From a checkpoint of a small transformer trained on Wikipedia.
Size: width 576, 9 heads of 64, MLP 1728 GELU, 54.5M parameters.
Architecture: LayerNorm before each block, tied embeddings.
Training: 901M tokens, 13743 steps.
MLP neurons of a small language model. Each row is named by its layer, matrix (up: input weights) and neuron, and shows model dimensions 192-319. Each number is 128 + 24 x the weight over its row's rms, rounded and kept within 0 to 255. Numbers have three digits each.
A block is one neuron, or neurons of one layer that tend to fire together. After each block is what it responds to, as a language model described it from the Wikipedia text at the highest values.

L6.up733:134130104155120139157114094169184140149115129129145117138117120153157148119122089155110070122113139132110113137075104075140138098145124145124091123142100139120120094131065112130131095187150133167136106111138091076125085106111144137154138154156107131116127140081081120119141099101121153177080166120127133143162104150133103101116114127092110105110136128179055145107145102119130114116149
L6.up922:162142123135121100101099100094131134128132140112122141131122100120108146148153095120135118138111084127111153112124091125072149129083098123150144125077123129157121094130105111122073125132116095110145101132097074155120099111154147153150141133133112106147138159087155157175126120089105086142156115099132103121142126176114135117088127110107133166172133110131146145133066167109162134092124
L6.up943:151101094155152149130124146062129116175136133122098098150168105088097159092135071143125156150107142114130116128087175149149124147142170122137115131091129103149126148131134174133108109114141155137141076143111104093113129101130151107115122117139094140145137113148158140132193114128143122151094134093104146108111124137105071143098113122124184115120107108101095142117098123100135162121138
L6.up1036:124127147113143114130129074151094119141088112126165141110174090148120141118134076114084116044098146111139133082086118120138112109138184100158138110123141138150137119128159143110096107138152138147099134141144116125128148124178141106110107154102101171122159135104107187123137155077098122133146127121121150139140146124130088171130132073119106119176106131136142125116145111120114117111155
L6.up1062:146107118186142176142144127145120137143121116154118137104136127147151142121190162174106152119120111098150130138170122113118138124163147099161063121125106173118109136106134150146165116160164128107141144150091119143109120147121142149142134134145158143116167190100169130111151135159101135135163097137119149105125130152150121132140128084116129119148136116137090100126108185154098142179132
L6.up1207:110133086153131144098078141153165123178129147144099127068109096112123154152179098164103112095130137116139124137103126104140088139147100134117115129104147139094099143091107174105115121139109149078127126126100114114121098119143167156102091156122151137129119136128180122113099109146121121131124112148105097112098160174117154114118116117149094112133112164133134147089154153139131161110088
L6.up1309:137093125152138160127106104089169152166142139169141164122092082106112097108136109127144100155083114142118105126167091164166096135149119138111078128124129156139116130125149140142107102120067138156133090135110144116077074119121137090111133139090180106141122129097176096124133128129125143135119160130132149090131164154106089127131167112130087170180138171147122157153086185137179162144110
L6.up1470:124135149120141154132092152146119156163138158132106141125094152127183108122081126152144158164145112115073173164163135109105125091149108118129154139111127114108120132113097136134135121094126123138106116124146141139157160138118178100150099118111137108128139116137172094140139165125120134128195142118161144164151120116110152100152121175127112139122149119150125087133134127174121149163111
Description: Relative pronoun after noun

L6.up105:157108118123128165090124131122191086139109167139111108143132152114083165095122128112151142131127113108131138109160141126135097116129094126112090137141132120103116151111134112191132135101110131167168165142118086090114130134097127109112101104119107105143116153099141151149187088123138101105097158132131130156151163116093127110119142136119134119122103142143118152048097140123142137165146
L6.up199:138118131108155099135153125121135125120106185117118142150150128137095182113108115131122128110141121098105156160123051117133147120161115087148099188137099113128160116124114114145143126110169119125112137124054122112150193154080130086128121144141163126139111140104150119165146134085147134127093129127130101138129105145124159121117123088097094092159113093116154150137090089134154130144157
L6.up227:128100085138141134145129130134163145123079138133104153166160142144083128088118105134110139133159126086101156117140130093161089134136106107127110137092150140108117150145157143151110107163150113085127079124113124131182162162099141154187120159104132100144095155095149137124139092136102142159121138117097178130118125125189114145106101114120096155135136144176121138183132127121143157126162
L6.up591:159142112128125156143155118151118127130105128105125147185133119112139136091147141075094123120171105104132133109122108119132121113146183129124126118138153115156148090115138123102163111154122122171135133128109117096110147085136158134116131170120082151172129134125101139140165180140069111102106120182112150056154116083169138115131172140115125128125125131139137074090140072166114102123131
L6.up747:136125128171140138133121123155147113159182133106168139159082078110113112161126132157137115110109109163174122153120157129128107106179138108196130126104089113086123146124118136100141161122112098081134109140111128129108089125146136149153125136102107122162119112116147144145125106126111161109118114144128176091132112091145128145153123130093082084141152165119104168139111131131133150141088
L6.up1051:149128109146141143136099166143153088126137154128098126124105106105075142150134110166131175105126108133135117145120108150147094139169121124117108128134067135145101161145148129126161115117158107159136107110131111134143148112084161143165103118132107134161122145073117107113160112110108126156085153088089112100130142152106133139116100121135108168124152114150113107119130126097181104090109
L6.up1175:111120077131140115112111145153151100109119128132134164110128142100127176112170086110129098161108096145154139150151119110113117095142116156146111139116089141158115179146129120133115135110132165128164140152104120139166144115084140108175103067146132172142112133108112129153144130142146127111119095125114129119169116135151142096155123144120154144136143157146098133152103107116161112111146
L6.up1547:148089067150152136061120140135143074095135130132170145153147106123099096141129126139140090131133123135147165160104112118144114100103125088133123155113125113148111097096138129130125168144138133100107124123085130109128123095159137107132144122117134104135096149097174154125148156161141122115111119119130097126129142161138131136140106149094162114168138156163143159164075120112140173137103
Description: Sports stats table separators

L5.up1221:162093174168152120076103104100116151105107136114081136151132116087126128163151118128115158128103113134114132159127130108151111126122173142106141168074114165099115142118109139100136156146130138142146173172083104175129128135117137132110119149180134113137133158125149108145136120108129103085114160101115164146142137162145142136106100115142129118146158085110113083116069141105141177114139
Description: Clause-opening function words

L5.up138:126119149108114161157087110107118126090139185137124122121186118140107107096124100146052093108116095101114083113135114135147149128176124113105094135149121137116149104099157129140079103158088143062112159147126106129130141135116141102096125102119134140143158106155132125160120104091111127156115145145167142147134137141154133112100095104131157136182124166152116142106139129169148136091094
Description: Mid-word name fragments

L6.up22:123133102156100154153125124150128150132116153121117156148145082093135117194176126105138127101096123127129121108151087119063108089116182083115165141110139142136075137124155163113097165126122100120108148145132136130136107086128167160128138131106119095133141137082091147078110123085125139127168134086122079117128139135104121154134124110104148146119116119166121116123102162094115138160074
L6.up295:156107135160169112113106139098119141167161151134150139143107094119109150124144115146133143168150105106147121126151147112070154144150107114123181101174112152161170166122141177137080114137119087079122193108149082139143165147142146109128173166139123096122110163091117114139153163083129114117127100107100111154138136138106117170170154125122188127176166127160135068092118119149146163122069
L6.up311:140131122127109109134109140137101116144130132127110135147151139117111113147126112117120161127102089107145095107124154133141088105100130132153092138110120101114159122157161142137140103168139158142137131095131094136148180146126133129135082144121164148157139106139129124108177161105098072142132114157128160125094092123146136156123192069108122119118152122093130140086139127085127153144114
L6.up514:117094080148117116050134143143125132136136127130159179142153130133084109123141109066096144100136104120126130142148113117139157103164133108174154122088144169146146137137108125108136133083118123098107158062119132124092135160148157102084129094107142137128081125139140111107142118128137141106110150144139126126087172140152122112138149112117084135165102147093171142124110142119112124145118
L6.up682:120126099147147117123147160106141153099108088090167138108159128114137175168110153095126118134129112098114160117177152126123129118129160093135110121097122131143070104127138146119107090117104131122101147124152079122112168099164153140157117107161138112135094087155126138081130164108134104089117112091132133084166099151167111112142158120136138132130142139124165114145084154145145128122098
L6.up822:112135139145141109140166120123135170074133086155160153114164114111160175100120164091101103125159109157126135136147130163129172107120139111152137126104170178114144138156099138096082125113149118139104121130124100102187116115101144123123161127100135141118105137134101128141133136088116108097093139112179094122116086138142127139091151097145134110148149152105153092073112135140111136147107
L6.up1135:133144104129156123102110091121133166102097162099170172127172130124087195126141132104149152125129102089133144151084148093120107105123156100128125161121098115129101144104116150124140165148129132129128160140092111126145136092115174113144120151143135178162108114128127105119101137118172127110117120098124121106118130106143144119119149125139110146197103096102137151092123170119163123141126
L6.up1422:131135068128129095137113133106126108134120145131123179091157132140101086120099110122124128126127146136118131122120138082167146133154137137116144130125147127101166145159073091154117137144122120131137131154165117128137133135156142147117110132153141148123114119104167137087154127128146098093151122149163106112097156088166073130144120129115088098124108131132120111098088142124130151142097
Description: Plural suffixes and auxiliary do

L6.up860:151132107135141148128144136142125120150125125143179111132114136107126165134116100148141116181109159127099110163107123140076185129165134088136113129128146129152108087129122134112161110130134058106112120119148133139126104172135144137130168168103092117134148102141163109136132122154121137112195072153173126137118120150164152154147142153121153147149147127136127130115122104138112104166102
L6.up968:124134124162167164109149114144139136153127144145124150107114149134127134132162103106143147164095127140153147138128107079084132112123094155165146118115134112125151149155106187137117145136142149121131096178141096129150134112124132145120103139101140149121145131090161137099166137099102138150165133092119138147159136135117169139208143166113114134140133157139153094087131168171120140130100
L6.up973:105147125146135141133166093140092141166093138125164087129127114117100154108122133146136160130114102143126148140152120123089121139160128190114136153126163115144141136102130151121128136132141122104128119104105115073113178115109122157088132149099156133128153133100152165103156063118140098109157116087088155160145107122118148154176142132142106148126161108150123120118145099155137109145146
L6.up1317:150118136086136096130151163148098079135127122132150147162152098145135123121105135221128142136165112141128175107134091127077147140165111121139180127129130149168120134082144123158090121115132130135125171137124104125113136134132123136112112135122109117103178187128146117116154103165132122121111116122120135177114120134109142138151152140149135099144115124124147144112118101110122110113150
L6.up1515:147089094144122124134156127125100110134126090126160156135133119116119144139097133122118127126074127170114137150133138135070129143159074125116161114132114176146137121127169159162109152102118100120157159160140118095135137136142142135123133182135129128134169173137134109102155130164128120116141101142133146160117146125150118164188155141120143077147161113120190148136142162115115124124173
L6.up1541:143154163127134164150134158104107112143117161162185095127132138148116136108103159145133114165126142119102107113192100132078138134125097110164148108144108098149137133096123123104122126158075089138137149114108129125139120129122136125116132180125082156128149108130104132127136122154140146116167133109125144144121122145155148113234106166139141134132112164150121120108109144181106132174141
L6.up1636:127122160132141156153099132131172141176162150124107097133133121139110158125090162103111134134098090132117187182110149141106161142152122136125129115078146137122134156127157113121128144150127081134115158085137107154173161108112135111144094134142109119127139133175119119160138119147131147147163077144125138123123100134118100140175112157141145137142095161107139098117119102135131100131157
L6.up1649:142117134148140131155146131133120115179140140143120135130153132132136178108106149111122110139094120132125168116163140137096129115145088159119146119114141112174137139107140147125137163128094095124105168138110093140139130128117136129138105159105137110130165146112140109094163123133143149119168043125091133187141108108123136132190146149107130114150116163110147120085115097105119145127116
Description: Mid-word pieces and table markup

L5.up337:149097103144140132105094139149096117162117128109140125131113114174117133123095131090118133124115099119086107162147156128154147115144125147140134141115101158145126137142093146164117126124120155130133145092112116121141169111081158098150102151134126125141130129149153121109146171153164081118075141091142130138104129127128117137111141077135112114181089144115142141070090162142122057125146
Description: Plural noun endings

L10.up754:153104121116089137133099115142143138152142131136137116131160084123134180139107130129137146136103068104121103109172124152120168115126096136147118124149126135083130162130100146083109102131168124175108140134135136105152146094102148094134132097077120116112126092084096115130181149126125108133103116101118096120158128157138132109144117130096137123135167122139131118087106120086119107085086
L10.up757:103136070107090183131109145072104139199160133124132155133141114116111165160137071134125095143121137156125100125106152144140137151159111138106144126127158122145130196094087149102130142098128128107102108139145129104048152159121142073104126154162149142126111155132150129142120150117126135121144131124097147104147146169091112110092146105089066098134122108151120172108140131117129140108111
L10.up829:132167148170108147129147108094115078133100154139126157119142090100130139122163146130132107129106097126142124114158120121154088116110131159130132133117136154114135105137076141112161117109158157127126119129153151146140166111106148104118119145120119124131119134113132113131127132131138129104132120151129133127153115119113146125146078164097122145169111116134137080108085114094112092122135
L10.up859:148149105148128204136146139127130124114144117155147128127116111108138112171159113128137177105085114151091101102129127139150113121126105129124100168134115129119127131109115163112106143114110137114088138096166139139149153120120153097097152174156115125143095126091153131121146134149089108143143143128115140089130141104118138113135113127106142128142111120133153131119103192117132169137103
L10.up1287:130132161133098114154139135108140149142145159125167130106130160093119142134155149136121127159076084098117121111145099112151166092124155092122146154128079146103135174109139163109142112124123124090163166135124119096154152132104153093151150144134126129175135146141120107151135165119123128127145080122100127110172148184172099089140139074139127144124144121103160131120097149105110116127126
L10.up1293:100109099139111141098116114126181151158118150103167134142137128149110170111151075168172150158051114127108104106163130111161110081126144158112134146121083136089120146134139080147142109153161146122146105130109123117131157141108146083127130135135128125133121105118155139128124134071115071153125105123096166101145125142127157115135114110107167138121127076166158136147096137126150115131130
L10.up1438:151110141140108153179108095104121151126154127123139110139160121182166137137125103117137149145106086189119122121117154123150141113115108108164114114114107169124128139161139152138109114130158135130178108151122121083104154099090153140137127126116109158155128142084143141118160152091113089129113115110156142100150088146135109135091090114125122132115085104127130104151073151094141114131111
L10.up1604:145134129099132193171114128108150182146128147109111147133154182140103139114188183059099129139106102082115142130153126099135137119095146099120102121136107126072137115141130155134136149124091135115116131110113127148134141136115137116103125176092072134143116158138084138133154153100114152122096155145132128161141106132115131128075145134121107124104150101107128115118123128104108056126124
Description: Wiki section heading start

L10.up218:142092155141080150140142110139117141091149169145120145163101178101126111135132121147145134114095105154129115137109133166161128115149106153137102123123113125118120116130131163125105085144088142092080164116140109119148143106151139127131122103143123175186070099083114091122164137131122113119111150153117076144113128166134125131122126113078120105134116113130144150160102098172135161118142
L10.up313:163130139165102134138152151120174103139180175076099147076126147141091124168141167123157148150111105104138149117129148157129133122130143135136144147111109093091135125090136132152146097150120149133163078129151132117180141117089129099154109167105105121137097116123136146109142150134103106157087095102121183099097159144092142108148115110085142129116167125113149132067099103137125106168131
L10.up437:076154131169117160091100127126172160172125121134113129109087127146103114130133141109132148154122112166081159112081116098115143107196118133126115134117108115102149124115150161165117115098144140088105067121177111108086161119104162126097124128162144119125136106119119127132090119110124091139100150142144157124155139186153118123106150158088090116127141193150091141078106175106102120182146
L10.up836:128097138146110136137166089076186192138174135137074159112123145095158119164116111171059151137062123144134107089144170145102132149101110114125087117115147113132095114134160159138163094162142110118123140099166129150147116164133148112113126116107133139169138153120183126122101125116113123146129128112104107122129134160139137142131157155077121131154112090148114108169112108060136122133102
L10.up1251:110129174172125114153124165128175108135137147147100138106105136120106126132095152125161146135086109126131132123127171143144111182106111148140066140118105112127055120085139136146109116098115131124160126121129119109110143114134176088114133111112150137179117162104150139125110076118086151136077095118084115123127128154093129159152141122133091110148152129120145166119084116139106112130146
L10.up1340:168086125195111140150147138103151128145153203177110120101119123131099098174135127131139160114090122107134140120108180180113132204144108140149084145131089122097083118087178144112147115136113125177130108115175109116134102104097187146145124119104158144116137105129138132117136137117162141117124138135109100107140129174099159128141093117084123140138162132108112164155108102098179108104162
L10.up1383:113109153153121103125134148141118102144150102105191121151133105143095101124120142089145141160111118113128125134120143125197131123106141173104140163120093137152181092161084172122142119143114105106132134137141146153136133098116145107128115133100114123178133131100132161098121127157153125130077099112150115162101122147107159143095135106132164129143134148125160146096128144148108112111109
L10.up1483:129140116158137103081128151136150160127131145174144103058144133121095118126121134096099106107127118178158135079120143087117161103117059140113137116112155095142085126127139110147117134140136116129118081122124102131167134118155157158129114086157119116131133127115155140143146125114129133147148129138129146124115143099173093119099205118142162126118085103093154127105090137154127160142123
Description: Phrase-closing words

L6.up46:128127135136147110122134163098124144128148152135175086107110113119137112133105147118127134114151138097083123139143129131075133164148130126145196127120092136145132143094151140150137135123108132127059143115115127121148129102146125115128117135149175155164181126128100151120141112106119096121132123126125132109126090146085111143134105157135128056116164043145119093130127102135124098144124
L6.up97:146121133116116093097090188119163151087131181108103140078143130147108109113104125181128149102179111129133152110147115122115131121120132148157179110140158125172120166097118129147134122134112139148121131123123118171122173107121133153120172128131148166116126130145138159155128150094147086134123133125107124132129098094093142125128101145164152124127068158182142106125123126153117134140176
L6.up286:150101121142098093114137183096137102092161151115153123108140097089125097131108133178136126095180129159121096158136091126111106144139139135153153117135084120133120154112147156154122141169167161156074140120168134108133160069159166135106114098138148132149193105129138106120132122108161107107140104153142129119123083130113102108127087135146138118095143106142113123137160108120112099137127
L6.up633:135115167130129117139130141102175102109135153126134131098144131104128124112093169151140120084156095105113137168109107140152151137147122144117138120114079082098123160124136160107114134128170185170102132108152114133115198102131132153133129155177142153159149121118128132151142132126143143161152121132082132131122154143109116103142127127126097078096071125132113107153137127171113155148151
L6.up1120:143123141104139092114135146100181116181114142111152142109154131118133148165111151144124092069155132131142150137147092156152115160127126128163182112102113113121072151125136168132133137139109117141129138129141138137119113099127124117138074132122138128154146118181114138170136150104137144119145130100105131118132104112126136100131065114165106094118123090157098101111164128136128146134102
L6.up1323:133121129134139127140111157093156144134156174087143124115134121096107099116102119159118124108153123127110126161166118120094131125113110135175150103142139154169141144128143128126151124120116117122112133183131123156169148065149142170120102135108123135144164087096141143118147172107154124104130125128123116119116100119117104113155121134158159124124135146158138130100122153128128140163114
L6.up1444:129104157155113116113135153154147137111154139103154117163176143153106167131122138149121119090169085143140116168160102153130141124111131153103121130107113099123137157126119119115103144140134146112061153141156122129101127099132152157124143129170113124159171118107127125136159097113124101115123097143081116124108121113160103138152122099122137107099086143154088123124153065118131111104162
L6.up1623:121099109165120094081119123103147142116156136118093168124158148105105127132124122149138174091126137191101087130173119102127123128126147147145134131141157171105133187144141121147118142122172182154095129159136120156115146084128125127104075068138170142149147108132093131124135095105147092119129119170160094116106141096117117132120101121135170129134169145134121153145144169121133121094133
Description: Word-completing subword pieces